From a checkpoint of a small transformer trained on Wikipedia.
Architecture: biases on query, key and value, tied embeddings.
MLP neurons of a small language model. Each row is named by its layer, matrix (gate and up: input weights) and neuron, and shows model dimensions 160-319. Each number is 128 + 24 x the weight over its row's rms, rounded and kept within 0 to 255. Numbers have three digits each. A neuron's up and down rows have the sign that makes its largest values positive.
A block is one neuron, or neurons of one layer that tend to fire together. After each block is what it responds to, as a language model described it from the Wikipedia text at the highest values.

L6.gate98:100127139145121145123132107123089089081117070067141151157149136127140157140150119145146118139128132079119139151126142129144140146105085129125091127140151122126081170124118101165161121109154191148123105104088119124132134133121118107131149124154145093112138147066155129075158115124130118178155116068155126138126118088130160141131103148124156112131134116105111142141163054128096084174117106144149126132117114143135143111100169092153130104113106103120145174118138136146113123132149107
L6.up98:107078129121119171119123158148135056123083131137115131162092160167108150144147144134126105112095162084123166113120123162101140175097140105149057105087138174119121171132141135146136151101125147138124117103132115134156129144142113154084136115086115144123166186135130173139108122152127085170117139142135124175128117110134148149129105122125129130130096140138166159137101116107111147142123153096177147125108112185136148139126152172151090123153184111154128100140159146154141117161154134
L6.gate276:141133113102141079113109146138135119109125094164153133136168131113138130148131134136118079153152150136128141135103111142169142144149117106140104086149176191166095141123138078151111145145117076117126131147165148111096064150116122112122165151117127140134158113105112129167129146122111124130121139110086106123187122107167103129139134139109145157103134125115116126167149112120114121127109162132088101118088164149106174148120139151146127118116146169132144148168080090116088158129157124
L6.up276:167149112130093114146086141123111161122135119124142118149131128077129105151148188123095115088124131099098111127154116185127122139144130132135125071134163123097108096135148098126119150132138143107110163112138085105118133128100142146105152141126167060126167105152112121130127119157141129149116130130083182122121103119116108139152150111134097103118150101141133137098103120099095096122091188125144126091117170090132112147125080088109141141152150086149114174151064140170120190168133139
L6.gate346:103119156119076125146164128174138163145114105183115138129126159094092147110100151154162126119137105109106128076141143152116130156157144108128099139080105085106188112165150123134130113157089137105141112160158121121143125111158126128129130166132148093119135145125125096084149125125168172115119090168130101119126124117160135082127149158133104085126126112132168109157125122120167124114140123179138117141127122107130118140123125135175092130132100145145141126136091101100072131113105145
L6.up346:116120118116176106116133139121119127181101119141141116143118144078122112129147105144124153106129117135090126134097148119124117175122109114121127119124119087112172151097111147118125136110154146175154101127149131154145137149107096103123115141137129161116159124111112106137097125124089080140116144080160144150165129140112126150111109191106132130151066118106095093136056126160158115164124127109160156104147119118146128148156109152117102133113127124123125117116138087138120121164114178
L6.gate675:143180109127090154134130173085119098095116101137132127143155118104138108131131191133132126124143129112131140107141149113117115116139125129118116109119117111132133137125120150148109140129150130121148150146073092052152164160130142121132151191137117084084068088148091163138129139148124151152145128116156128123141105107116170144120115131133176091121139135130133149089074109145141155124113114152134122178092073127121106162111086101142149117152143148135154133162145130135170112187143083
L6.up675:142129135140107135089113122100140119091092162127106135123158101149133127154129139120098119125134107117070088140110142119082141127158118133145146128115104117171143116132147120148079084174144097123145132115120151117158147140149112156111170187107137103136190120151148121141114149112099124113114094128140153159150126101133088134150155120101199111134156145127173126160128142103103111136127142126132145113098140125126118099125110174111100121177158134132140137081167112139129069145125125
L6.gate688:141199127121079124161085104111140089109131127125053113154163132086136127125125163142145105127132084155113156149131140131113128139170153158154092176109132091102127124112097159096093145113126142106204079106164153106092120133109164157132152118093078099157130117146112116199182142138104096104089115123100147147181129135104128112099147098102113123133117127123119096119107109119108084130091187105134151119140166115098125143133094141163140121117127173134092114120096111107105147121146139
L6.up688:157159164149127153147107097123099109072121149139167109139126135127124135141147142105153128161111128114087124114151181125093108118115133106123148142132101149129126173127096159117102143108143114115159168138103126091123125158118119167147126101135131134138119141152176167099114148088115145093111145109150118118135082118136144134127071133137132107064128103159099134143108073105148081101110159105141107109097107115145151065121128136125093115173142093146137107115135126099167100144135155
L6.gate763:135150166149076124104139145138086152108107109166162121098125154050134156142145173157104151110160148119104104137118111144122135164113096152133069143141082083127112084134124156158114142148154132179082145113143158161139085146088102112113142118143127072085141156103076118133117146157142135116180122096119138139159152128140123160132127104121157141123141152135118093171120129149127127095154120103123122091096175154156139136076145138110134152122133104105134091201134163150113102161152107
L6.up763:141168161109128147109159115099122128124132156127118140091171082079152154125103093098151169110142116132114103118127119090136142111135136112139146107089128136120125106116111144121118109131101098134103100099143164113129148100158146149074140085138123089134129144120082103122121122092156118155172120165073124165163132170100126146126106107123093074130138156114146111147141126158137106107137109117146107106126144123118102142142117157152075160122151134146131104125126136096133140157139103
L6.gate815:101112132109116153127120133143125087125106136127166110122134130122141126092162126124140126109134179148093134104093096157159135137163095162136140120132129133123136123153143144193144135163131120083158155124123106107169060132087135156079156104148163117103145154146121121123144126172116102139182133101103146178136076149149111129094110097137167104136135136152104117148091137114113097147080131103071132097100106117159132161124136111143127147141151121132103115130107116206112128156140134
L6.up815:142082129169108149094117144126148129138145162143197134124124115105118132156156146155134146140108092153110095142117132148140120123158122091120144133115129162142111140102139137111112129113136131112136130112193104093132158131127103144145131166130121126132132138107108081187122127133135183158069130096134163119104121081132093102142161102115098128146105112171110084118113118142123121130094158140123156122107117131158105105128128115135137143139136140109157116099106148130112140142165103
L6.gate893:197157096126140125112136123127114127159108096159150124118140162143096128187128110150151095114132150143121115120123101105125124107111106151117116089148102119118100090124110165134157127106128144131166098132100143137133122164112125073168073177122150111102173142132097114122115149143125074186096139108129149133118089117140115131097111095135114089056113089157112149116128108130110099144195120101129124145153080080077107133158164114099175128094146107114146113163157135141120121124082127
L6.up893:140137122150117149069112112157120122081099115092087115135123167128114137174117089101057108131140171130091147162119112139122114167148137144121083154102114141118120116143142162136128122143175150137134140115100132114067117139123132109101140115104129129141136111131140103145149098147174102088124089098061112156084130100142106121127143131140136115092110163151089156134105102091122132117160138125099116090118132135164119171120168129152151114145133143114103155133114129100152155138136092
Description: Unit symbols and word-end pieces

L2.gate239:114105121163184134138135131156139147128138130104145130134115139119129087084087160084135143100138159146150152123101118141150160141119133085129146082174105160099150107143145097134123115110126113141124096163095120126125126087117177156138154129126126148161099148134126164138108122143124113141140078084129138128120093134144157133085109132175137132120118106082147119132136164107083137119125108137084142143147129111161086094119106125089122074173107104091124111129153110133107125135129158
L2.up239:118133146121130103143090095151145142150121147123084111092131119140151132136065168101101123115145170116171133124113104141131099088114108159135121178155132147097134088116193098126156154114112111158119134110157136131133134095122141124124079117120135102102117138131091144097132122121124146140152142128067169150123114146129148172099105118130116105095111095093105173154121138124125100116120182160073149127162145140157136115150120106119176144145115129135093125131093131135121149172133175
L2.gate423:124123133121140102154097144133140107145134114131135131135095173151116133112137142074140161156152117106127121154134178140112123095113115126136160114180097144130117133096132120146105117105113124062130100167097131097146112126088098125148120144127126134114106147169153128107111093121133078132112127094093081116135122099113100139101112098107148134070115113134084154120087104138114128133107156084125150143122079147124113081170133151135136145118114152130094146123153128081116120127105174
L2.up423:095109126138146168079168154143111161135108105091115109126098142128085155150149108154116118170114130124123118137136132127107084153153155115139126098144124137102166116145149137128103160166181162117124078135119140152146122093165106141127085164108187173122129128153109162162124110105155172108121138152115132170096112157106121093127106133139113116136117133147148082080171145128091100092135078098117132130127141157126136156130156116155133182143156127144133089123142133133097126143154127
L2.gate578:165155138105143147137090124113165087141135105129127111137081110113123152128142176170138137154157114122081102132123132139135088111179119119160138117129137124146153174077165115106179140145162131127095143145143127125098162136090106067156129155107164162122082102101103176174136140150167137125132104164158160114161104127129136124170160111147098102108117159169138127124132086094107140116131143137061115120143117118173136089122133104107115145128140117127128124115149171098114129151129103
L2.up578:105144118136137166104127055134123153136119158125148144103106132112097135162087140143144061149124128098102108121172115148154101089119131134138183155158112159131095163113144142147101174118137138156138146109125153164147147126157120112125139144158138156120111088136140142132158128109102111105111114120083138125164169128094131113140099114117094109117146149143082139104110135118138126114160151085076149137111162143209111147135144138130153126145108117148157127097144151148122134114159145
L2.gate920:118133115169147096154117109107153112136095109121093141086145145133132160102138122124143116108154119114145125145145105152170170109138144129081101143149137116141136104099143114140086145104153117103138128120143106125085144138110142114120149095121131091171144123139103119126156127141168160135119127124119172109112165101072113131132093115130102133119152125133114138121088138140119119150090096144145115161120192117156126143149100133127102124096127129112079109144104153196110192088134118
L2.up920:136127096128101097148125121113140100127117146182142151120142121094129078135104137127129137120115097149149129129129131131108146098143121044131105110136140120112104140162138104132132139095122137135146091109172101147086110119155146136118130119114085164119121118112136166134136166172130128132117122140148124144141110116145144165110100118103095124084115135162128137164144140131119124101144134138149133180118138141152100120123087116135157131157163102131148122117129126139100119172091082
Description: Split-off word starts

L6.gate141:112076092084146121156114133140131108122098168133107128155135128097139128163108109146106091146116099130134117171149107114112122081119141102095140126113085140148150133143113084181091113146119144150142155121148134116113121110117108114177096136095107128103125102159174123132124136110123193094137088109128106100127098146159122114099096120134109105084175142087116166154125079147106149117103114099136110103133135117141174107132125127138114164127092161104109158116138131118151116135155111
L6.up141:114148139151157111129175108165083128111135099070140145158127131106146133167166115133134150124132166101179140134145158121139105115107151107125122102114160137108142131117124118120128123122183115160120172116115137112103130112151126096101117161157113118124104119122132125072186114130136144118139105148164119137139076143086106134115148121112096163127123109161148087148124131113167125128171145142125106173159106128143100142118138136167121179105148128102150122133134103104135050136160119
L6.gate375:120128148132136121134127117134094166085108120135148121101102100115102128138073138160158082130123150146109095137125163141067117103173149148103100081130133109139161119114125119133138116122191074096121115111140119138178125159122108161087126115134152166126124127114159156075152132158082148111134131149153112152085106118115119089087162089083135137130112158118148123114135152145122126096135159133097140113134141131129126101105126104150158179094121118131131156106167123143178126099125115
L6.up375:156129157176155136109120073104118112080164143127115164105086133151142159180097102162123152145160153115097098079138150117130144139180131162130114116124144135127150093117147158134106117124108125155155151093112119100101119122109149056139106105100122147100146141122137102104142075133116118124156149125144127121140154118134125142143125102115156128137149123135134137112139131128140137144099145135121155133088095168169153148133134134160116151163093095089143129173171141134136153127138114
L6.gate435:191146173143132109117131156164136135139087081134122159158139094125122115127138148108085105105093087112163097137144099138150124114117140111123153102138154185142117127088115141117110152134179108183157121177118121162133133128107158116115103136136111118082123074119096139121146119133093085109128122121130100091156132142124081178134127136135139170176169105156134101181117136128167132125124139151147129092129104115083135121145093144102150142101144102082145123155096166131109155128115125
L6.up435:138096123176122120130121134132155104085122157120120156150088162113118139160133147160097150129144080130136124128139134176165120154120126204140100128157134074160168151151124112093113191105130155127108130119138142133130131112123126142116124140095130139173145155116112124159171144119103145148140153116144130114107113111134118120104128104084135142105072100144139135130151129141117104085114166095130103145155126121146164082083132104139134128087113113119127143107109154111096153110151099
L6.gate767:108090095140118113098129138122141109107155167107142137116091153100104127111118137129148145136111129096171109114103108145096124124145158116122125102143080158078131115165103090148085138129120138135113101165126117139126126133132122091145133125112093135127151150122137163122116130128106138113140126102113156135109168146117134130148100151159148150139140140162162120146147116130151126108099204120134151117143081142156122035127092083112128145135161110104173076121128111154134150099171118
L6.up767:157177125171091144154115091131094126148109159163101151125096116096131157108162138153172164112130139139136136114093099101100132108102175092135135114155090111114128166081116126119120161136142147172144136072137162069118131123098147095126101149107120116136111134123130150087115117093080111151124154105162143143115135096154089115109143135162119109167111073152124123130175132132118111138123139062107143115120161119114147170116071112151140136119152120111108116169150137147106126175119109
L6.gate985:116170122127157110116123089105091103131157101128098147150130113097152131143137178119107137141163122110108129105156138137121117080157145093137124120126093143142109146105132107115122142136156140138143137125138147114148123175137098125143127158157109136116082108144135157126119128130148130091129152165090088114123088152132120139126105127113123123097184129124130133136098134094154177158082108084134104156124125120183109153130133146080099130142084163139130110115118132142132134129129113
L6.up985:149121108144185125136135123129129115146128112122138110141109163156150127146169075099104150105075117188158133060104144132142135124114089132131101136154125138139078123145103154143166092119144154134114145179145158125107130122087149121132116140129114123141134127135145142121091110114110137109155144091084137101095093192117156138128111126106123147113110122099130120090144105101114141145143181081128143165094134127132123115100076130163112131122127123136121139065150139100161146104149143
L6.gate986:161141131167085124126159112116191101173106138085171120142103098122124164117132141142153109100133111112113157117112167085146155130133139154106117128099118158176139131113110164161142121138135132171127103097154127144141097140101126153124118169091121136123090129117092122133139157153125119139143096115100131120135110150139085120169121113149110159161129117143138128134143076074132127152058150149109155105131152150125134105144139141070099126175128154157143126181110129144128164124129074
L6.up986:173111141144107088095129141132126102171142119147123120136081146104126140112118139166109148119112119122148137132118106094130143104106115160134139109135140101115115116120119091098136099118073036087090088147126102131135129125108081126120079169104142130131115129105111125122127113128092127108151116155142154070164093139143083125114132153141129133158149162143152143107175119111108166107127115136121109085104121136134154150151142144094093099095121166160109152132159100091128173133127105
L6.gate1071:174123133119134154084176136111155141109089169116111165125121129120126159148117142089152132113143149126117114146120135139110117132157125112104110121119119163154158137174116143115116104150090157173141117121105094099094125124129121120106106118094085101136129161088169072098126105093078105123114156142114127100157147114123149089114092130118164157098108145099143102136152107096153171135136137151151114173142107125075107122109122136159106101115127161142133104113139101166150136100077104
L6.up1071:094163148120117128156091103172124091140127111151147142123102115109130121122127121128175163127106122142110161140079172116089102103100135076100103127103160098194136130135145149098122110102137126174126135139146123081128129100143184139114137154156112124153095097110135090088139152155115158084131129131170126166138142163109120090123163137121148146118139092125119062151121135111132140149151118086134112117118155162125136164106110126136147118118097139084148196116132165135122137130151142
L6.gate1081:124133123101142142183110114140132103119132116115165119097084148078130112160163096151169101151149126110139130166112114136098091132163169129160152123143126148140118115157145138156129118131165112116117183113171144132149162104149104132096110153064114175150121144111146122123078136137144133121141158111157105097118081100128152102106140108157132061145134101134111134123090091129133165151165132109119079093082151139147130093143132116110079118139126106157147109132141081156131126154141077
L6.up1081:119161147107157166156123076151105094110153097178132122121101120112142125165182092139181113096122101121121179146132113101109129132127098107123115166164118138156124137103143160119118095156159161089105087078124139145182104123181130128135129186109124152132143143126118130085145150120137139138117112102092138155135127124156137127128107155144106081152143147090106135111129086165098165142130140175127133141083148112151148142137087124113133159088148096110180084137144151147136117123066112
Description: Table and succession-box cells

L2.gate255:139098116123149131120114126135083146076123143146173143140150107145133128146098169086113137123141112099133072157081103154123103123164114126132123163123141165139151114137082136118101133108139098167122142138144119116100149114099136101128135106159103146134112119116169109179136144136099110138131152120078120163166155133130117133146132177138141178117103113150118076132082180152094077131159114094102096200137142125156152131094139132129118117141138159113124119119156148133154128151146112
L2.up255:146163134089146109080146171092133127145099138146158153139137144174141149147107111136161134145130129087147154153099119120127142122092134124109151175092144141149126129143130125093153113100121198106164114133114102111122087114159139143128144131120136119160137102165123079137141110127132116130108145174165151124129137086140148144126124135155120153106152140157126116132105155128134117140130122096134125121128097163107178135153118087099104086178103132128125130133180157076101131173131098
L2.gate348:126130125118144087107117103143070142134103103137129121141116137142138142161135123067126089142138128109110132133087141132119106176108129135107141123111165164130123115153134097119166124161105168105100151179120121146119109108164101114103134120149085120105151145135090132124125119126131118055159087085157109125143115084124153143121147101155119143129100132161130103166138134132136137133144082131185128115098154147119136112129119154098109124147112123115124134119157133136109092159171114
L2.up348:113172145110159104121122121105138109076126108117133123120151159128116109147133114120153125153137101105079098141117172150160150092135165150122123144100134101156155107129120140120105149153141148144100078152135156116132130145135197105105094135138138089139144101171129134131103109139151142150117123092150101142138162143113140133149085101139101140121084109117146177129159136178082106103099128186126162172107153148117153100126141191154167115175108148117141118137112167115122129152086167
L2.gate732:145109146107153128127146121168128137162140149089155149155148127140140084154145161121145114127125115117119137105086137166159142107130131084125147174166115117158085138140128138134127140097111185185154141106160103122149114112175118151128107128192133117155151140111104119135143125118130126128138101180159165119180102137114110156129107099155127119127141126134170120168149116125114135122115104148130107126150127179125100121134139104116094151173153134113103121154130165118145123116145165
L2.up732:141096119147163111108092093124130087085141136161157106156116115113098139122139116128151101141155142087128149126117146138152137131133073159146098141109136118158092162114122110120116119132100164127094145073152105112140131153076121163132091127157079106144112111105131102124107123153125107128120174138141123130141168099093145147118133114105160139118147148091157125135097111141100099112115086143111104112139163122123104164121144170150165140106145164148162137105135123128134109149180149
L2.gate1087:129120135081149103083119123104107124127116142110107142142105149110096137139126144130152173198159132071103087135110134105107144124146134130116083196137161117132154144137117122140078172147147139142143105119163157158147081070126140139098121128135144102096137154158124161135127116079077129127153093129104098142167123141154137129158085080088095108118074102136153104161126182117087098162127152136135122120162140138110162117152141084091130116130126143130141095145114124156162148149172103
L2.up1087:157156142108140147132135116174143108074131137108111113152118095132124098155108115143120148109117134140110148149107137113103149140174160112115122170106122134124089145110112124127116137123110160166097102115139149133153146128111083118148116109134137120126174154146131127112160088107109133132147145111118128097170100158108119100134118151108159126148080090160084127178162105117115123154115174120142095107160138144128101147131137148053099148128109131174134105134094187140140103123111136
Description: Word-final suffix pieces

L6.gate45:122112135132155114095127111091142149118109124135105090135141168134146086142175127163185173175060146197109131135148122116167162120183134112130122142138111121166118118153125137151113153135085089145129139119128143095165152150122138127156130139148160145122112122117095144127124140134113148143129133114146125175092132118115118123139150094158136119183138141162114139080115127124132110109173127138113150112121183149085111122137096142123095137124138127114075168124120133105138167127112137
L6.up45:086161124157093072121087131145134160122123122106137121138118135145107106110164140128142105189147128109132165115116157149146115115132118152130133116152110097111149166141132078132132104136139115127091133117133137122162125170143088132118165139131163141114113123156129115122168139133079153142123142114111135175098127180124110156121122131133111110125124095162144113115127141128117098172179118153124111154154152135125103088080094169175123130156154146127114143124101178148113133132093178
L6.gate55:114094123131118149089135122155211106130108135119144136140087102149115092114145108150125154132154144129127130184088111141085111146133107144121095129099129138103109120091132123123149131139148120117113086093105171143105152114132108139140110152137166119146115137161073057095161135133081140139135119114107139139101134127098112145105114170172122116102174110174157145182145145132099126090083124115163134109120141154131126150111149152129112122147121092089148151139149117115145097136129136
L6.up55:117115121140112169126181108154084068154101094083098134151104139141092135109126158117144139087116136141080125127100123135152093139127160127153096149165117104145139149087142114120125118116164159143130123128127144119125101144143084093157144149126138092175134109122118113096128163136109157074142130101088174100125144081145121114156130154110112104100135106190093110145107150129134118108127132127139152114131099137136137149120111157137098106116169124089151123141097141155167104106128123
L6.gate73:168143074118130120153151151169133126150158120120141150138140117144124159091148118095099133127107162142118098112117129145106120092134110165132164162116149117106140133134121141140096131113126147132152083080134122123078131187140153140168120106143148142121149121134140131099151156178130123100100131094104118158162112194108097080109102117115133117078138180106151150136140135149153068117114153095110132183138142164122120119110130109128150118135140148131149129139146180146125168122153157
L6.up73:167143152158111126136112114156140112149151119061185097133105131149096164154082136154137123109132097110152122111118127120106102080088116164118104113130136159130066105168160100141128144140133135154160173093119147126114161086105143118113121136119107129103102091163151118132126140151100162163156094162101115118075092103101125133149118108139144131139138129169099119108118113189127113086134176118144115131149093121137139128132148119169129156139115114103128138123132129151101125131112112
L6.gate143:138133135156106126125112141122143140112141164131084128132153120143156132120144069147125164148095078068132140121166142092123116135126168151132167133153142101141116072151124137164130131154154154108154128163151115131086116118127153116115127117094154109122145139142095161087127141149145134140125107087121119159118157119141124064150160114140118106109060083138125130106113153108109145140129131160098134144142153097124140131141104157139108151126156155119137089130171129080132126129122114
L6.up143:119126165123111147164131125103098102123129116119133097155117150122092120101158112115139150136088116135089099137118158144122087109092090140122120129139136121084154143136090049111155162105140095138159113159154151097098160132131149118137146092155136139139111103120184136144109130154128109130133112148156155126113147076103154084152149125108174135119108152162137127131110127128167096093117122108099145124180123132177123149154121072115148117154160123109128119132116107118141108180145093
L6.gate531:097144131172124163093136113109087087119136092138166090099115115140123105137151096122159144126109095103145121114159131096115144120144151186170135147089123133131149120070111155092115135126114085139130124146115134126155157120111128149130099125141119101156088102148099146109139115117125130135113077123132164148138108148151159105125104112105108157084090132144129129138109122133097107173145119191150141120123158077092177115098127155141067145104128130132133163151154124151115108103144131
L6.up531:073166112130115114157126113148171164139121130100144106124155144163135098135142123133105161115111146142144150124115130151119113128137095117145060124104073127111104126140102133095109130178136176147140162127103161164129138177110109104136114132162142149122123112089157129114091109127114153149111122148105124110084062117126148094127132142104107139111138140103170147169103138154110109167133153155140123095182153093091174141130110100125114106150135124162168120142073151135136117115087130
L6.gate618:162161153093146110136142129131106092154143147099124116116182129158120082107103114095144176061172120100102133147125126133103125072114072132114139131096122148083116125105095110121073121161193099164145124146134134104124135170174145087135148112160121168108109110110119140128110128133107121129095146107139147144134124088164122119116162098146121140107122170128174136136154122165153134123123149177073150121154136099120104110138086142129089128108118158121149149146130158132107152118154128
L6.up618:129132135111132154101164092101162093131111111122088151120137137144105071082132128061129107144123086103147135140121088103094135090107152127137113125124145114116119111146085120183171139123103115147136125140105137147130165144147159108096125148169124148135140106123123126107155125188102119119117130100161121151139138139155120169130141107102142153049149132149126087108126146129099094095159128098107127149168119094144111096173142144155110172108152088110142110151096147121130126131099147
L6.gate653:104145156145122100072154111132140148151105112165139147123106148084152155124138112130131146141127118122108127175099134119120163126125167132134114164144115138100104117132130120137136167124144135088136112152124131093110108110103127100125142092143127120114129133125100157128178139128086097145144105141120155119138096142112124141141113161075098140093117152131126076092065152152146088090126153107120117153157112135146097116135121117113107080145131120160127151138118139140137134099127159
L6.up653:128135126147152113103136100147149155121140114137129147082057109099137120112102119131124129176112134104116090131133179108107119112098156148145121130172100140120123117107114089095140132103161126155113157146174181121103163084099146155164161195126121109119108123141112138106114094109103083112115170124106131078091098128092125150120108127178146155148115119134146110135103150107151114099134142125132144112158165184141108164127137168122112152119120097165137124156132109061143150144153136
L6.gate1046:100116120150133116139145138118111121126128102132122109159128154138142104142079117134159155160119117118078152129107150113113082137161127165120082107160140097105110127111091150114111091109170133115124079151134130160151112141107109133111137162099121097151135131100172095133123156136108148143114100107112115162152120155130108131160114122098085115104133158122124163122085129119083125149159157121184096125134107118124141142150093108149188132092129064100150112127109158134139117139125066
L6.up1046:151137185097166155089122102149137117111104129133098105148132091115101090101111098173166136151156105106124153111121151095107127169145130157124163138119114127165149125100150133152125146126077125127176107159117122165171122155135143182104109134147129122150126139161124140166122125156117131109144157116125167106172132125128112049136080101162120144107117095189098123157163121105119094108112110102137171158081119155117138118126141121103151125136141137142158116182132151137115151137127134
Description: Mid-word consonant fragments

L2.gate102:122124103127149139082121138118113144136103132133145151101152125119117141096117143186174132157176158139138109135111131100114143137134159122115124147112097114162102189109178127122159148124138154125102126130142136072124121072108104121106138116131173109142118139126092121095135121151081129106130126118141104104086123152116072135126143083135169142133111064130103110092124122118103121150133111110113104123110123164112164152147089170135095114107127151128174143156152139122126138118160169
L2.up102:136125084115121111137115098090147139114113125104136113145137123142145140155110093135197144136142140118121124103136117074134126128128140134136080173130086119157138126096152135148109183117105121180135111150142110129162122134135167106141142180124137097106122108070096146141117091118141120135141117092126129144111144186131127138126138145151113106107145126115178163115128133091094165156052133159165127124136124124127128142164065148127134137112127161109140139132131088153124080131153166
L2.gate438:109108121112149120143124115114127138120113118147100104127118140137112084141170121075132105139154165096127123094156151139116141141171125166136165158135109145171162142159117130084092131176146126157139113118094116120141115115122121155170135126159179102121129164141109117132158126147123139113096100045132121125119109142097142100116110141105122099105128161132179127139132140125134118110090140122154133131142111109095113125116096138145086180112150100131132176119135169154146123123133117
L2.up438:114139107161069096142124119082102139135146125103138138106095125132073093108152149108159106135167189116128133107096116097120128140140106130125104139145161102134162124155146149126123133155098170163158116127111161125124098145108099141180123148142132081096129145127086157092129174127150155089122102085138071101121126126127101175111134132102166154107132152084185087137127149119115094127096143140121162142106157120148113102093164116110091193134165113154171128162114122149142143105104101
L2.gate444:159135097063084150138101106143149144129099153129102122110132139087091138121123153154148140116118125158120123160107179104147177128122154112134143108132119157108152101116113110112132088142142143147143171102091125138153138122128155122140151107099118118150135121149115128110116132131121116114120092126160118107109143151151147105130142112165144094070141096129129146122169122172150107171106105155121118198117106072111109163138144149141167152091102104115098084177161110084161141132156138
L2.up444:175090128132106153092144126144167163109099132107101151105096105112111144069167106140115151084083108120128125129125135098160156089088148148100135148155120132093069171126161127155133135076150180151146161158105133113154137127155162121141123140136073118130173134137178119138101104146151104098136135109189125129101126117125163138116069118122136068123174148135125118184084165133109101118119104134155114179126161136125104124133131128162121108131157173111134146190158107150142116126147138
L2.gate1032:092091160166120136107153116101117181091098122121173115120133143114117141137094087122113153129147145092133134156153138129171108107128107148144138123128089125154119120140115160129126127143084170155128122112121115142098121118118120150163150128122113132126152135145137118110175127104142097122147127150122125099161128180078177131115117077133157106125115118143134116146131141113124118111075134151156162152133091133162145113133134127166152132138125115156128124153113127097117091101092109
L2.up1032:082127123127133142135113157152186149113160143093127142117142115100131152116145110143139128121070138127139143206127154092097098125132135109102143082122133178133138165139118112130130115139125113112127163091102125086175127080130130149180194119119127119100111143154130118073141145103154117125132137153122130119179120155139147137151136128118139110129144119150193076152140151143146082097097129113126114145120125111115143164165138159137123104101139124130106098171141155156129127140186138
Description: Word-completing suffixes

L11.gate318:168137142123125161078147158096119140109111125145141146153123101149143102106113148143143134144160114141122093180139136114138136123138114108108113135127102138119140095092157121099124121116124161158126114156122167096161143112130145131126144102149092109130085133138145097158165086160105107176123157126123137131151137126113178122125146122086179138138107137129163168141141136116111105096078096116099111115120095164093139120109130093130106137152164125099116118151118138120108124102134103
L11.up318:158126113111126123119125094144120112122128081182150116148154140169109121146163097141126117129114113172118126160166127134148140184116187105114143113136168126140125118127118128169132158153131158127158116092139159137156122107105166101184140108156114138091114155210138137088101155160128094111141120131096118142170125136136101117168101089088130145162117152142139161152132100134149103131131150105124134099140141153126086096127110131142155136096114148122116135108131157205125128132140149
L11.gate1018:145163124131112146117103142156173105098155107123139147146131115126116150135157118132115153092116144164130118125175137108118118167142154141111137128136169156115146146140138145150140130114133089106150133088103108108117123190129126153160064152154103114128114154125136130133148120137092143128146093065104110114122138124164147091109109096115150135117128066121119137166095125123098142124111120082123122123122141132135147139078141098195173114120155095128138152140148140138110107122120066
L11.up1018:121147136092140182119099133115152135162095110121116109163136154183128151152174143129126132107156140107133085112122093102130148148119135130117120124179113149117115141134095135118122119080103129167140129088127144109115112162144114121112107088142106151137127132134145148152107141177157119122126138101143173150123138114157137139109106120128157122113165110130146120158096168126135116166119147091120106129119172114164126139078157174126173120123172140133147123144178106146131086076159150
Description: Units of measurement

L11.gate390:124160115100137148124136140131153169086133138149087124166085135104107147122120138127190116092114122162110120081127121131142107114107131163149138079144137110090108152127160102177118110166120141106096164154103146140116129138103141148079140121094118113146093104123125127097119131151149113152128161132134062114101151108135120124138121124128129119115170115113164109124155099139096112102107109133121138125119142128087110158113114133105110125168124136084142134162111110156166096093127087
L11.up390:125141119134116050142154144066098113110132108148145137115118130123109113136141133159059141152088151085145101098126132119115134100143144180101178092196110106140154087153127085127106128125158102050132133160134138136067090117091149115112102138111122101184133127135152133121137149096155168119096132139118122127104096135147108123154148142112149105100096116145140134111106164161104121160145132143151116132061125054121113120124134090125133153150122139159119113100144144138151141139121143
L11.gate673:145144131105076118123120141118084147146090161128138129154135114140146183131108153146159147140119155150075103117150162156102113111146106066091122118138144151118149124122118114134124113108165124109138107136099127141071109166142134118140109163168126149144154107125123137142137186158118135144156101120096091182127112124131147141126135156141153100125112159111147137124123085143134136134137096096144134171105118122129131126133110151138110113128117119162161134136102095154110127149099106
L11.up673:145133119125083148136126130113119125106140150126177155086116114160120130159143172156096117150147120138129115146085116201123120099140089185133144115162127106128120125115121105101117140097150106153136143089147128097147095107129102159113109078122115138130136152161123127134173156087162123151180125098116116120122178133137079107154133135124145114115145125153123104128129150155154116149129112119100088123177146136154149146144120139144160124144121161148138108122126130131150136114104093
Description: Sports score second numbers